From a checkpoint of a small transformer trained on Wikipedia.
Size: width 256, MLP 704 GeGLU, vocabulary 1024, 14.4M parameters.
Architecture: RMSNorm before each block, learned positions, no biases in attention or MLP, tied embeddings.
Training: a variant of Muon for these matrices, 723M tokens, 6096 steps.
MLP neurons of a small language model. Each row is named by its layer, matrix (gate and up: input weights; down: output weights) and neuron, and shows model dimensions 160-255. Each number is 128 + 24 x the weight over its row's rms, rounded and kept within 0 to 255. Numbers have three digits each. A neuron's up and down rows have the sign that makes its largest values positive.
Before each neuron's rows, "fires after" lists the tokens most often just before its 100 highest values on Wikipedia text that the model never trained on; "fires in" lists the words (lower case) most often at its 100 highest values on Wikipedia text that the model never trained on. A number after a token or word is its count.

fires after: " m" 38, " M" 18, " f" 12, "im" 11, " n" 8, "m" 4
fires in: "most" 20, "primary" 11, "name" 10, "following" 10, "mf" 7
L5.gate253:124124092174139116135119128138100127135087136158116111141114132152130156104111112146144136185186139115139123111137134157108151144126098113092118160168149128115109156186095181141180157120146161117142108136142120130124126128110151134096145147080108089116091124153121156118181125089126095103
L5.up253:090156136131195161157108146118140114131097111190106142130111140134129121138164098130092121167153137142158124139126099126118142071207154122132121154135098138135106110126119090172123127097121105143115157124097184119119087177120131138158135090127120128126105113151139118133174138156132149134
L5.down253:115129139157114124157158126115130147079138116085128152165116117095170102204119152053112113110156111133110143131151133136120151129122125135110133113079129105098172135130132139091069104142130096133121150101138136139132116116116092117151123104133139142164124141139160132142113121131125130152

fires after: " b" 39, " B" 23, "B" 17, "b" 7
fires in: "based" 13, "borderline" 10, "battle" 8, "battalion" 8, "by" 7, "border" 6
L6.gate518:142109114141133121087126115176083104126080099150131127156145100112099113126110112099140133117157135129078098078127160104054149125156144142115162112112093070087108156126132106142131123152103134135147105155144137107115139113112110147148153099127152117156101097121143106125102140144085110130
L6.up518:171135133156142117117148128170142108105146115127115144160141176111127094134139105122153135091158120063101082133086118127137095129143124146122132087131152099101168119141121136121115158163134129147123124131167123114115177127096103107103131139125076128180123119171167107136142119161086187170
L6.down518:103114057190146133119106150126113147128120136074165136101092112132134142100124135095089134076137122150135158127100117124133180131138140087136090147128163146131130093102129107115120132151108103109115162077113135116102115145102115125118109109121125140152141130111139127096161164112146078134

fires after: "in" 16, "im" 14, " the" 11, "," 10, ":" 6, "red" 5
fires in: "united" 44, "nominated" 15, "limited" 13
L2.gate275:097152142133087150133171089092107168125116126115150123103106125159141123109108130147141089110099111108154114155150121135114099108139100090136140126146144112101112114107109143092139140112149171167118104124131140118103080148104122176122146124139125135129145102112160158140164137153105144125
L2.up275:110173136110136115120150126095106175120108100150175168104078133182132101098114125178161108093098113111130144169115128135142122091167081090131121156160123120142124111054116123103115179111112123154132127126141119151145085148128098144132169152171120125150135099145148146155142117141143146135
L2.down275:115127133125131096117156119121141151118123070137141142107090157192128127108149106128075114088155135109129161130105112159160123098124101133112117132158111129136138112099145132118162159116104164171103140141137134148120092121127099130115165110146136158097154140129161100114126079167143131150

fires after: " b" 30, " B" 25, "B" 7, " Ch" 7, "ed" 5, "H" 5
fires in: "best" 30, "black" 11, "chuck" 7, "education" 5
L7.gate301:086138112155112149113099101152126110123130158147152140137140158136066117110146114118130128158161107090090121122148095127132153121156138130154111138133111153128111066156175116125126157112129109102079140175081129107117129100127142119117110157151172099120133121150108148132178144125116148129
L7.up301:161133142146165152171102119115135115130074108123103130119119113103142109121139131137121133088099133160138165131146134106130144145138155144133118081103152121166128122139147138111144151120148165084121169143107146103133104124138139107140128075127157114147084168132123061129124101088148149115
L7.down301:121123138145143140173149113156139103129068112141151087134182143139096126134150139117147112136137082120130133081153091120135163135186141123145132113160175123115184158125138106142116135170088133118116173127117119138167136149160155125122136129118126124120129113100145130085169138159097101135

fires after: " o" 36, " O" 15, " ch" 15, " Ch" 7, "ro" 6, "f" 5
fires in: "church" 21, "own" 11, "open" 8, "our" 6, "old" 6
L5.gate204:129128129191091153152135134126134134150120128137131103141109137123124101166133108126153110171118125133146148149113170091174154157151072116117133135103106118154099110169131114114169133087120121125134139144100149148103116133104099079132106109133124143153098087132082082183140171123147101156
L5.up204:133136140115132125148121102091129147165130111141167134103144111048100151101127103101107138124114135132124132134122144139151125099108123133097137075125104153116153138153138146131127109100126107117169106183119121118102125116107081096126168143135136128120097134118134103108103120149143102145
L5.down204:112120102135110114129151173119153092142121145175103107135113165131149104140125153131143113125114075133142166154159163065206147161072121157158094147114158141111121144166124135168145113140119134134109129126158137094156169118087136171131094119126121150126104086156111124127134128091100127121

fires after: " n" 17, " e" 14, " s" 12, " N" 9, " w" 8, " W" 5
fires in: "south" 20, "north" 20, "east" 18, "west" 14, "central" 4
L9.gate521:124147140126099109110123111146155183126185134155184153148118089128163103120158126132133155081180173111132142104109112132120066148112111135082108126152139125160156135082132101135134125166111143082152136174153119151132125116138152059140090139132145135121095132107158148109149132133061118118
L9.up521:126147119092136125120111108104159106091125150117127122152153127117147115157137143133116130142126203134166125110114128127081159131107162092088133146080096128138123123109158113123101169121138095145107152115125102134149090149128114155124109099152123129144121125107129146152138114093130160098
L9.down521:090127149119135122159104142082133147136166133138151144137159100192096123142167129130143094082107132146068079114125080161151090146081087137108112087159146080142093154105113152097137136163160116080151075116178130126185127118143133093123124116153134141134166121142121130119133120110128137122

fires after: " Con" 20, "et" 18, " con" 17, "st" 13, " cont" 10, " D" 7
fires in: "construction" 18, "constructed" 9, "detroit" 8, "details" 6, "constantius" 6, "control" 5
L6.gate247:159130129152112111133085125095079129129146092099091109129143136134106142127060122126143116185175108059161143144134091153124103132088093143112102147117127144167161125127138144133105121119120119115137122130105090099154095117127087115127128143128106142107167151143143124123150114126121115140
L6.up247:112155098141082151159130113118135114134097140144156113141119109157109130149062137171096077170140138159100148112090107151125135137122110137095179093123094121118104130155107146119136142125123120106119131152143136105096146126137158152127095080117156148151124153110089139138117070086113088125
L6.down247:159089164105124131126103152073140137167132102110106121110107080146101157159085144112135156101154122108164086115114092133184130107082188121124086158137155136103147158107132125123129184099126126134119140119092129133156113132139137090129135114173113109158139119127053119121153129122142134146

fires after: "iv" 29, "v" 14, " a" 8, "ru" 5
fires in: "division" 29, "new" 22, "television" 12, "news" 6, "construction" 5
L3.gate651:119119128146127130055078148158130142140088125121151142128139103139117124118157138148160143185143101125160141135144131086118115126151157119150089075110125120125147120159122091129140123102148146125147114153101083176130170117137110102111112111145151117101142111121130123103117113154133166163
L3.up651:137091119168103187114121124149129135101092130111163164133149139135125140141166076125152129140120126098128153145119153101077087147126104113105103121130136083095160117164131118175140092140153162149117100131089120158120157090159112118116119123157090140119145117118123138125155094110161145135
L3.down651:111117143107098101099072140131150107121113123132157156127152135127134122135153104183125129113120139112177160090133115142110112126150138161114102155093142087169150140146106125137108173119143129145142101103121108180128162086092108077150132163130096100133113099149122144105137140153143131149

fires after: " m" 17, "ee" 16, "at" 10, " A" 9, " w" 8, "ak" 6
fires in: "making" 11, "make" 9, "match" 9, "week" 8, "after" 8, "weekly" 6
L7.gate551:122154127123127155105127123122159073158127111136147105156144112115144087109122145070117072131133165126113149112111111072140157113119127075124139143174144162144138167142147114120130118117137151138115117140129114180101102117146147120160116103103137137123093119134140143133119141145157118126
L7.up551:103130099132117102119115112127140113120118155140163103079165095087129132126134149155082123118099142116105166118136093094161116084140117120130130130120063119148152114131142131134127114147122127115121133125100153099107135091124114121129129142118127121122138151130104128134093164122146108115
L7.down551:150180155122114126143139098110119141121111117154111127137116159096151088190145127135177131154126093117117147098135124104109141167138149122120149138125133125092139125151124158122086153090139091131151167099128129123114154104157150140105108151132122164104140162144111131119121096132133136090

fires after: " in" 35, " of" 30, " during" 12, "uring" 6
fires in: "the" 76, "that" 10, "s" 4
L7.gate83:139127123116101176092151156121129082090100097114112097100162151070131137130127109145134123133135132134144160112129137122133124092133153175141176126099151144154119130121168112152147114126119150130110103115127108120124117153096089147130162073133111125157125139122105135175118173094128131115
L7.up83:106146110159095121075141118144102102137192102129113103136143123159112076117125114122131096153115124103126106126140129100085177085131105167093126130104157098124122107134109168121115159155144139147130130159120106136125140141129133164074144118134110155109116145140094117127130127126134161114
L7.down83:135077137114098137138109120103127127132105137104154139139137132136160159110119168134163133137116145153088164112154127115116155123133137075092078108159124121152124140150149097142113162139131144111112119124128098120100130136157149171131156153158090096107093101136151162100153153133141097127

fires after: "orn" 14, " is" 13, "et" 9, " was" 9, "erv" 9, "ec" 7
fires in: "the" 30, "california" 14, "conservative" 9, "secretary" 7, "wisconsin" 6, "massachusetts" 5
L7.gate6:135106141126097123117118113157141141114142108141146138101136158094115133134106119139118139143105092149132132165093113147157111151124122106128132114139147099121097148127134081162147134169091119108139127179093128151087091107109133186129152135142165134111130174113160127142121116141095115140
L7.up6:105153108133097130122142114163116126129138115149099111155146100110139105165089126103129158149126126124145078107175079160115087101120135117118124168152163100134110129067079135156144121131108119123158140157138114080026099137118140138132127107150124157167143164138159120111128102098106107129
L7.down6:180114117144136132152105172130100159125172074153113128108114113169116158103117161126078133104102156095136109183108129113106148112145147112115091133083139112141097148140134137130109150128112126124130088127168109171100151136133132113156122103130122109171138149116099094097179130133129110127

fires after: " m" 22, "ver" 16, " th" 10, "ar" 9, "er" 6, " s" 6
fires in: "many" 23, "several" 19, "third" 10, "various" 9, "some" 7, "numerous" 6
L6.gate420:093156070135110146153112127104098105087110116116151108152124144133118118118132149101163073140102143121128119114107148127102116121096129146129144099132123144132086072109113117143140131100112144124140108155126090126136115129110127154103144147106165136120136063086154116087162130133136098131
L6.up420:121103130143134155144137109119121155110137114138156138106118151178108162103082165152140129066106149134120133142118129165150146112121060158125107101097151131155152137152148177118162130153105150148110127109112131095130158096151122148097121135114144112146130138103130144130116087114198169107
L6.down420:121148115097091131116115122084130106120138122119134130142127142124131134107119111113156136086136094129144127117131140121117149109166089156159122166084130116178088146145079150159128104136105098147148120092119121114164119119132164140143159111106174147179091119139168151104092129122146154135

fires after: " rele" 14, "le" 14, " d" 10, "oun" 8, "ail" 8, "ial" 6
fires in: "released" 27, "available" 8, "due" 8, "announced" 7, "launched" 4
L7.gate585:147117100114125154121173156085175156123133137116125130165079108139124198133104147132134106121117130122123095107102125123099122128211155114145107127154137140112114099132104139129097109134122130141146100156176090157147122149157139120112122080095114172140175083155135109168146138091130132131
L7.up585:123172170110156085121148119128146142110115148117105135118136147150112113127121101124088078191138134151147122105125152127110130160118115120156163156103157126117120159080123155091131123127140113155152096178104095131118111114115129139120088146088121120114071098104110081154112133105141111132
L7.down585:177138158137137130105159153157175142143135133137115102134144112158113131116123140148177160126137105151139116096111109093103175121157126153124126111123153137100108153168117136143143114144129157160146087084104134154071148108140098138108169108095120138125132149145121155137139159126114092140

fires after: " h" 23, " H" 21, " s" 17, " bec" 7, " S" 5, " C" 4
fires in: "high" 21, "home" 20, "some" 19, "become" 7, "someone" 4, "come" 4
L2.gate608:096138146145127131153137069102124118125108111115139137151126143097110101149144118116105133102094159141145099145091123132103161119096167188144109092124116133153063163129177144137049152116149156104123133154123147159156132169117134136149105083086131115110121193165167135090133130137125157112
L2.up608:113161156119125120158151080128136122140121118103141136133081112070107097154107141136080148127121171106114085138114116151108126110123153163141114093142144117149101140125151158130092137150107136136124144147091168168124149164134158116151088118127122102116138145150142167117151122118144150163
L2.down608:161113169100160115108090119091145105151149121136147139148070116171071105167114162143130146136137163166114096103081119137117111144109125138144118120156141138122036128124123173182126112111077101098156181160119146150099125163139150150125110147113142080118127117139135125119160154120132159145

fires after: " to" 13, " al" 12, " cl" 11, " g" 11, " the" 9, " le" 5
fires in: "game" 11, "town" 11, "album" 11, "club" 10, "team" 7
L6.gate340:143151104133136101111131127167130073123124092150130155088146161115112127146139122109114120110185123117099110180106128107149144107130134113092117149144107141114131135114129152122144112083109106124135158105130176123166127121095109134108170142124088167149135161132131108141138148119121142149
L6.up340:157105135104123132102090166144132125122127095137139164129157178064126178118120154149117154126117143125129138130133143128229140107077163096105138122146115127129105147114146160159115128154095124135119164070140148128158112155144101106124143110152117134151181161141152111098148128136118107109
L6.down340:107131231072128144140161096124126103151157120151123118133089115130166118177129090191111157129125105161144095143168110120115143122118133089134155150124171127132133170171112128150138152109110113109102117160105138094113105135134141099115116138147104093102129131135091121106096161125123134109

fires after: "y" 12, " to" 11, " I" 10, " in" 7, " at" 5, " of" 5
fires in: "his" 28, "of" 13, "the" 7, "ii" 6, "syria" 6, "her" 5
L10.gate87:117129095161121130087114114105134068119094092089162120136141134123134108145194159126152103111079146154124163118100146143143120121102131137132175091131141134122130109118119124114149086120145135139154112131075085158132095105137116152115146124146110099138102152151123107138137146131102112104
L10.up87:119166153110123152121126093122137120138159133162125121155136122090109113093090147143125099103140171108104141133111121121123093155119149097137136166151132094150125165163129086145139131152126192150125139145116141096093126144161190136077140114112146126113121086132114126115137183148140087114
L10.down87:118118103138122152127107165159128081137121111148144153126098143132088153133174163123119128145079095136109119157117158133167135155125095159104098151169171139152125095147153144136131129170157164157109151128134090149151155175113156093107102130157122128168152146116132139072145151134126107068

fires after: " of" 28, "ed" 15, "," 7, " from" 5, " to" 5
fires in: "the" 82, "his" 6
L10.gate489:108132102154135139131163177172140115132114148163087161141086159141141102115118119127136134117151098128147146173131115163137143097153151164142150129134158156152097150161166118132139116159103116131148165138116130131103153112129087140091103125153132057126137147152105138123136118146090145087
L10.up489:088111087104110101132157134125129159091148143158136150122126100131161105116099118158140130121123148082135160103145122136162136093167114162145171110106143129149131106122125103164116118135113087137164123169101119109125125137142099153122127123121155112129162167133148158117143134128087123102
L10.down489:126136135126135124145105132118108129145144115113151091137150123136157141149196129111146126091135126120098141114155162122132137142147133154150142094129124110137182096140123132123087120069142122156095085132146136132100133082114140124111106167119156115125137140167160115158131104115130145151

fires after: "ist" 30, " p" 16, " ch" 15, " le" 9, "P" 5, " h" 5
fires in: "history" 29, "chart" 8, "population" 8, "charts" 5, "level" 5
L7.gate398:106129116134128111121085122148130153159118099134131090128125193134111168129137164128107125140138167136168148123146115127121132161156125136079116106115116130095112073136141093087116141141121146131133144111099123140148162106136123106118089157156095111143087124101145123134166143156146081158
L7.up398:145093164081139127130153103101149151188128137100115106124164099142117136116135097155129107088109110081100118151096133143081140128117165130141121118150141121102142122119155116166103138143073129100166150140170082116102130137101107123149164133102139147093145170117129125125124102165138152153
L7.down398:139120145142139080132127153121108161107112151112138174153098142141101124204116167110159146073115170126133091106132146107053137138135120158138111108137152107080152120105120118086126120120118107163104114135129180180180105192125120122111109112172124112114118125145129141071137118123146130130

fires after: "." 23, "al" 15, "hy" 13, "e" 6, " ev" 6, ".\n\n" 4
fires in: "in" 28, "california" 14, "physical" 7, "physics" 5, "even" 5, "beach" 4
L7.gate382:106110112133090134067156083148149133128131161106123130130116142086111107091162150144167106103121148097094128110099133117109164109078143125102169122131145083112160171107117123151096074112159143103115107108117150123132085127120139130126112156119129119139122116143096144137156109117114169152
L7.up382:113137127125091139097132149139089148138121083152110142123107130104139098123065143120129114120137155130120154113131131096073138142123136108141084120089091134128123197108110113116112138129119146149133126126115115135170158147138107148120139137113152115096086133110089153117109079106126079122
L7.down382:144120173119125146146126145129111136064124150153154111135118151124084103131151106158119164133119121113157103096142118102143102154182130112127135123104114123105123093081118141108148167159119095139142084141130170118122106144136173133149145141159132145168112124123136106111131161161154154145

fires after: " al" 21, " b" 12, "ed" 10, "ing" 7
fires in: "up" 26, "along" 14, "back" 9, "under" 8, "alongside" 7
L7.gate163:159165170125123161101159135131143126128132181153152131093131132112154124114107112143126114175112158192121090109128137083122154091106084115117091096095139151124158117079130140154152122128129141160153138178163142126122135143123116084136134097079114135141150126064137110122140143144137132108
L7.up163:125146103132121080125154135150153091133116143126152149194129125157165113138095129106092129119132128140098132086150144149166081125109139116122128119175167172112127137154119121149138127123124133127137121133110110131162126102149094165111106122154118160151148130117120146138125128144144115129
L7.down163:114126170101185156146144151087120159150167136138107144139141098140128102152131116119112115152112112163148117126121123130128155133163138130118110122135129092132146092104121112120104150148114131148147126142139155126121130112156149135111107137136117130140078083158159161144140154097168128103

fires after: " in" 14, " during" 13, " of" 13, "t" 7, " an" 7, " ex" 7
fires in: "the" 65, "extremely" 6, "any" 4
L11.gate68:114121117125131129178114134124102147134103131118165153152135141144142119069097091100075176125146134124108114125176107132151117139167098142136139162105155092114093124116135133206104100161137143084105135147153096131119125149113136133112141163105123158154147114129148130135165066113124132121
L11.up68:139130124153118108147111088166101132093205134155132138100113137155143120091088103122159121108098108143077155085132144105086139110106174144140077118161148159121163101147121144159121149128113120145120138132165108148118140136111149158092110122116134126121127150122121137136151124110139124145
L11.down68:118142122174091156159114156115118101138076143149112156130148173127145118143145125087113145142138123141106133162174109094122171168100124115131109165099091118150148116153078151136143122137076092095109078142107127142113131118152154100137101118126142129095141136132127076123164151165119147129

fires after: " " 26, " m" 14, " Fran" 7, "–" 5, " c" 4
fires in: "member" 17, "16" 15, "15" 15, "france" 7, "career" 4
L2.gate313:140145121145115143153132136092125122158148153149114151171161099097118178166097098128120125116133081123142115184079180106129124123104119145100125125076120155152103126159095119130120150132123119126117074121161119106168113117143161128136192130107082156133081129143153124146123125136121129124
L2.up313:111153124148123098105119141125143114134151115156128160150150124121161186167097119111120095131150118144150102185093141094125137102097147132135127151086119120138148114180074086127095119110129137135128102088111112082143108141098135153127131101114103142156140124137148128135104150117153134149
L2.down313:179148134161116106114109108122169125132111122113153163190121087144140135159126137167109141139146155156138123193136136103088146132142117151142109139160124127109133139132184113126097122133086120148115055098155137122101106124093171158111072100103159138121097074141135168134115111091093113108

fires after: " " 40, "20" 32, "-" 5, "." 5, " S" 4
fires in: "16" 14, "17" 14, "2017" 9, "2016" 8, "15" 8
L2.gate703:156158090121169151159146129173147150154126138137150130107123090126083110129130167141106115132142108110134121138140106135121134153155141088173122110119152127080090110124128131098168159147091132125105148097137054141114117162103125145093135110121126161155093141141107130108143161126135111140
L2.up703:157118138145131079117153126139120120120092132146142143132123092137154153150115189154095116102129113155122141124111150122146137112166129154145142114097105137128059128129120177131134129090086131159099140108144133133094104117152091154122155125141109144157124078153105098100123109139146115125
L2.down703:113131138163104147155117135104118164143150102115181088175113144133118127166132136172117132154111123185093143150091128146153127124057109139134133125127120163124187123099092129116094148107086137140125089166131111075117173136180112137135099122175150127140138112142164131124086171133138167098

fires after: "re" 23, " e" 14, " n" 13, " s" 9, "ed" 8, " w" 6
fires in: "street" 22, "east" 14, "to" 8, "south" 8, "north" 8
L9.gate99:131168144096118097086122115103112068111119166105157132130142140118119133136145160078108143108175139121137148115080073120152132126115112120130155131185083105124129092090151113134149127145143105124156123104144153100105125152143132113140112136137118161113128086129112118119142110110114127151
L9.up99:129103118106087119112122121152110174120113109099133106145134102117104125105136141092111105135142122145104140119142118100134096094074139139136125114113148116095186128138138090132125115136153112156107080138149122113097125139140108120103147139116148100103126161203116122097139141180146172123
L9.down99:111115131171161109175129125132144098122118119143142100132086153092112174125154111114106136097162132118154111126177121108126124165143115161082132158143162075161142103115142135132123136110091136155078121145125146099143113139131139108143125139121163134136111127101122120139157107124127118125

fires after: "ron" 17, "l" 13, "ic" 8, "re" 8, " wh" 6, " Bl" 6
fires in: "black" 15, "front" 12, "white" 8, "connecticut" 8, "silver" 5, "green" 5
L9.gate157:134158143097152136149133151149099141084146145125099136153110140152130155120095138143105103133132098137134150139142123086106130099095154114109134122126167171135138161087162112119110136138074170139163120131153166112144136150140123129108156116144161111140109187059150127133147145118129139144
L9.up157:169122148085153159162127105133146115161151060118145155162111166073188127107101082129116152143174104135127136139137118139098114126096108107114124142141171128109110124116105101133117125105145108128126114116111152142114125132112131155121146145136153140088080170075150100118155141122168138104
L9.down157:164132111169129172129170123124121125094104195131103138136120125129115163142136139140101132121129130141185101110122099129123135112118136123129125109163144084171138086119112108124117137124165127134127109154174113114142156136135144139149117121170139127140074119125145131153128138117115118119

fires after: " f" 17, " he" 14, " F" 10, " G" 8, " O" 8, " o" 7
fires in: "football" 20, "held" 14, "old" 12, "good" 7, "woods" 5, "footballer" 4
L3.gate682:131160092140123143156149057164152151130094142124139119137154115143111153122166125130139172156130108108111134143108154091079151143115127126142129141138104118097099094114111123136187139130120054129111163136110128116121105101123086112135120113145142168128129119119135108160110065103111104144
L3.up682:151151113102114146152127090115104147122102103165086097054137090109125153118152102143124138154115118100120085116089143102050137117125130098135142121110131114131158105149143135108118118086137116103139135177112110162144096131152120142117085085125072104115131159144150106100085154104127093144
L3.down682:154117069100100134115129121093122126175106117108108140084125149161145163113189146160130099149135154154148167137095123088105133125084155140139111130122149124098176128166143126085108127105148085116145155131157157147141132148143094097134113137141159134118079156142183131090130138141110113128

fires after: " he" 15, " C" 12, " O" 8, " o" 7, " be" 7, " P" 5
fires in: "held" 15, "old" 12, "carlson" 8, "began" 7, "pollack" 5, "told" 4
L2.gate113:158166136111122143115149097158121117075094125146135127101115125099153134149089105109110101177112107166124092102079154174047151175103148089139101152122128128100112116116092106146142116118113110126083145145133123146139162150117107134132151122155143160161173126083142142130109176122148090129
L2.up113:141148169146123170184148097139122109093125120116100119132111092103151156159118095075115124128130157145139066154086154154102117139109165110127140136112127129108114112114150149154178147123107131133109173165157149151152111119133093147115159146137151154146114154134142119125113136118165116126
L2.down113:169113138121108146183115099138127121161078091130122104133127186132140139147086137113116109104160123162107139107119139109104091118110191095120123103146146138143114139133148138129112128170166096136110146144183147150104157130120107102159153171129147134122102165159168123116142117111131135133

fires after: " f" 18, " m" 12, ")" 11, " P" 5, "m" 5, " Cl" 4
fires in: "is" 24, "following" 18, "was" 7, "park" 6, "market" 5
L2.gate340:119106120108117126138143174150158132128086135147116120117119142127119126158109145184144108107159122148143165146137175126090173124126162118104128152121121120147153114128114125140164090094089137120166148126129167102143115145155132162154187112158152153126166142134108138129135113095127104147
L2.up340:107145105116164105152176089096118136139076091113137156095063153164134103155062123159119141130119119122122146146111145114107119085153148134128137130154115126102132141120099132124136137114106133156146108161137157174138132141133110106118183146168175137158115134136151136139137094076128091166
L2.down340:123128129155150122157148116095119125117086105113132137103112144116160108153103139119101144156113108119128189140126069101127081079139156087111142109114130110156136139108072137112094116133129114156127141134116135132126141151111099101120143108156103114163125169125127135129122146130111061141

fires after: " f" 23, " F" 18, " U" 11, " sp" 10, " E" 7, "v" 6
fires in: "football" 22, "footballer" 7, "fort" 7, "sports" 6, "ucla" 4, "ufc" 4
L6.gate594:176144140176132117145151158123136136130104141128132136139154151110125192127130088075109135157130134165160112177100142137156134128103131131105141129134152142155109160139115149106147148129152106112080144119122145133198141122127114117110119141095112121078134107157094134129117146131121132098
L6.up594:113156143148149121123106087142118167123138172086151124112161133129129098159154113110086148121130099120131135159065177119127128107140113120164110106129108110125130123147121117103129128118131153114145109147122119172121123124124127083108104131139125122153087078118181103106148146135117161184
L6.down594:118101109176127121107147131128132119139120147126133162102131112106147124087123124131135112130163173092153161131152134109117129125139127101084144116141126106144148096123155119102174088145145111111126146143107123134126126099120112091119148161125112129129107131190107098088129149115154116139

fires after: "all" 22, "am" 17, "ant" 12, "er" 10, " gr" 7, " n" 7
fires in: "called" 22, "named" 16, "considered" 10, "santa" 7
L7.gate315:100192132114129131126140178133176164114137110108143117166141134114154112178144136084098137137140122136088135118163133163092114122140124098099113128137132136080129147128119127148136156136141104122116192130084127128091085166122131117100163109108127105140142110119171115154106129122125181128
L7.up315:124170124114134145112129132136151077061096112097148160112161132129133146130140121114124158148101093126127139110131090104132080118136195132122144116115106086082111128124160186120140145125134128112147076142092133136100098138131053143117140134114141156142107116136172118127102117084118130151
L7.down315:106147124131130140162135137138162151121105175119065091131087138103117108119151105142124145134120072102135108095121121127139136119152141144109153111118135137123088144165076093092114126113169113171111112112124164156094124134123116126148143139122116120167144141105133103149184125194112073106

fires after: " " 48, "20" 27, "-" 9, "–" 4
fires in: "18" 26, "2018" 13, "17" 12, "19" 10, "2017" 7, "2019" 4
L2.gate246:124138119154139123120193114117149129120093133159138106104141147087111118149105155152097083108123146123156123125113119120089132107114144099170117136116094115146151124136149132136107099103134151150122145086167111139086095160126104114125096106084128118141123082155174120116143130130170097159
L2.up246:116110087133137122132178125141125123146132117171156091102164113136096105144128138135096111134138104144135106142123134097100167142121114095161160111124106112138113133142120133140128141111111157173123110114130139155129104133128098103115118103109128150147121082154155124126112143124132110157
L2.down246:121110154137135145130132095129128182139109094101172126196129154104118090161171145125124175157082100150172154135116097138139108179119130157128137105115114147089126109127103126095126157096107051105116098138107113119168158096150141109159114114169158135130098114121122126165117109107144124108

fires after: "." 35, "\n\n" 6, ")," 6, ".\n\n" 5, "," 4
fires in: "in" 31, "at" 22, "american" 13, "alfie" 4
L2.gate100:110124112152131173114183148155081141135113127147176140157132178094170106097132149168131098091103124107155087152139152161086187157113169123140177128115090129097120156135131099111131132147103143136124135134140107033114149127161129158176130124141139147099164119113140099138124095128144147104
L2.up100:123122130136119158118150175158117145131137120141160150163119135087173116081130110126148107125122158129176127150122147151117170162122150081134129141115147132150102114123160138143129136120108134118142098097120146090138118128154170125210097124151155132144145144130131090130114080138140120082
L2.down100:114105109169122140131164151154090144146139137152119100105062127111140112118142129115157115155163140139126144075129138155133135154173160112151111132101086141099116114104136151144096159135133120113128139100164191131143111095125134108148143136142150092180075105157143142122153120144112116158

fires after: "im" 24, "ing" 16, "il" 12, " qu" 8, "it" 5
fires in: "primary" 12, "singles" 11, "limited" 10, "similar" 8, "quickly" 5, "military" 4
L6.gate146:076117139116114138161131108124143114116105143120143124096107100121134126109106149120143085107151105129114100154103123135145105145145142111103143155142156121153149104152136124136143155100175138158074129137132104144124108110140133160093162147172137083129116122146134117128161140165095144120
L6.up146:098128134108109115139116098147105138136119114121090146079139144103129108124083174190139128126120117186173144151133133120134143115134173111147100125154149103120127134132169134163116058121088129133133141095125144132094137104138144105127132096157118137096123116104174112154146131113140137116
L6.down146:139098051117114087118156135112163147161144106161152102139130117161150126160165109085107125110127194141118105093127142149145141087155128105121121135091119158145124088109103111126107125122099138135106150135146139086125103155138143139174073153083137145155082145140139121119159072117142170171

fires after: " Y" 34, "″" 11, " M" 8, "°" 8, "ers" 4, "b" 4
fires in: "york" 24, "w" 19, "yale" 4, "years" 4
L6.gate138:160125148129131128092109092109148087097152102155138189091149129127122128129117105132134121119158141126154117155125123152122097126107157078130168167163128196112137106109099146097139143146195131137112107151094120102139151101142135116098125148099155104160125142109129133163132145170151144132
L6.up138:139129150090117145116124125115111136136135119121143133091128117130096121167124134164135122168131138151155165135103142134129108163108090140155131133144133152133108133114083144110147124121091170136108103124150137093126134111101133143121097104143072095078127181137150117149101122139127122126
L6.down138:169114103078118143169152122135114176153120125123091135088121090148132146167143143138079142117154092141173158161118129111112147152149146122111149133162133107113089108145138113097141122168077134126105139143112132126123084156124127137134153105158150119132118166118133143127115148081160126076

fires after: " e" 21, " n" 19, " s" 10, "y" 8, " E" 8, " W" 8
fires in: "east" 16, "north" 13, "year" 10, "south" 9, "website" 8, "eastern" 7
L6.gate272:136154147101117125111111100091143129122138144106159119165130135127099102127112174085108106105175134124160159128141146120126139108111122152092123134118152093113175113078170124148112085164069157154083124127145167096129116100123126122137106110127157143134107105081119169113133104145127115122
L6.up272:124156117121108130106115096156134098160129061124109119175142113099117122146099104139171117119136123139121172140141156169147104112154116138133132121128123114106104142092135134171155117173071131154120099127194123131105116114120092103122149131147065115155156113131144128141126109127132138080
L6.down272:123102139138126120130094164135131175156141152139108109162088077118129146139138130124106121112183143117128151103084127134127116112186121144092164111133140141155144119115154150135107108120118089117123132158111141064103088123132118125142115172157149156104125120121140170107168135118131107087

fires after: " m" 72, " M" 8, "M" 5
fires in: "made" 22, "may" 14, "make" 9, "million" 8, "mayor" 4, "making" 4
L6.gate2:141132124094161153149119120152084112106108104134127142126107077146130140132121141127107141093151117151096107133161130108186130133102137125148126108121124124127119125115146132138156122128136112129097091099121113115087128151108126108144130121105114083071125131159136135084107135142166144107
L6.up2:118139112125114146148094120131160110132131128143136158129141130134106186140102104116060150108130134129132167113129130124078154089153129141086140113115109121108132107123120134110144111104154099107148150137122158112145064098124127133128109140087102127168110192121136119123110158126164133136
L6.down2:146118140097150125108123169101079157120100092162098137120119095148095191165119157115090082119148139123107113108164106183153150116154150126133114145142106092098120156088138127147149134081141149127110141089116122128145138153119140088135105129102136119128153126144135131089100122134131120129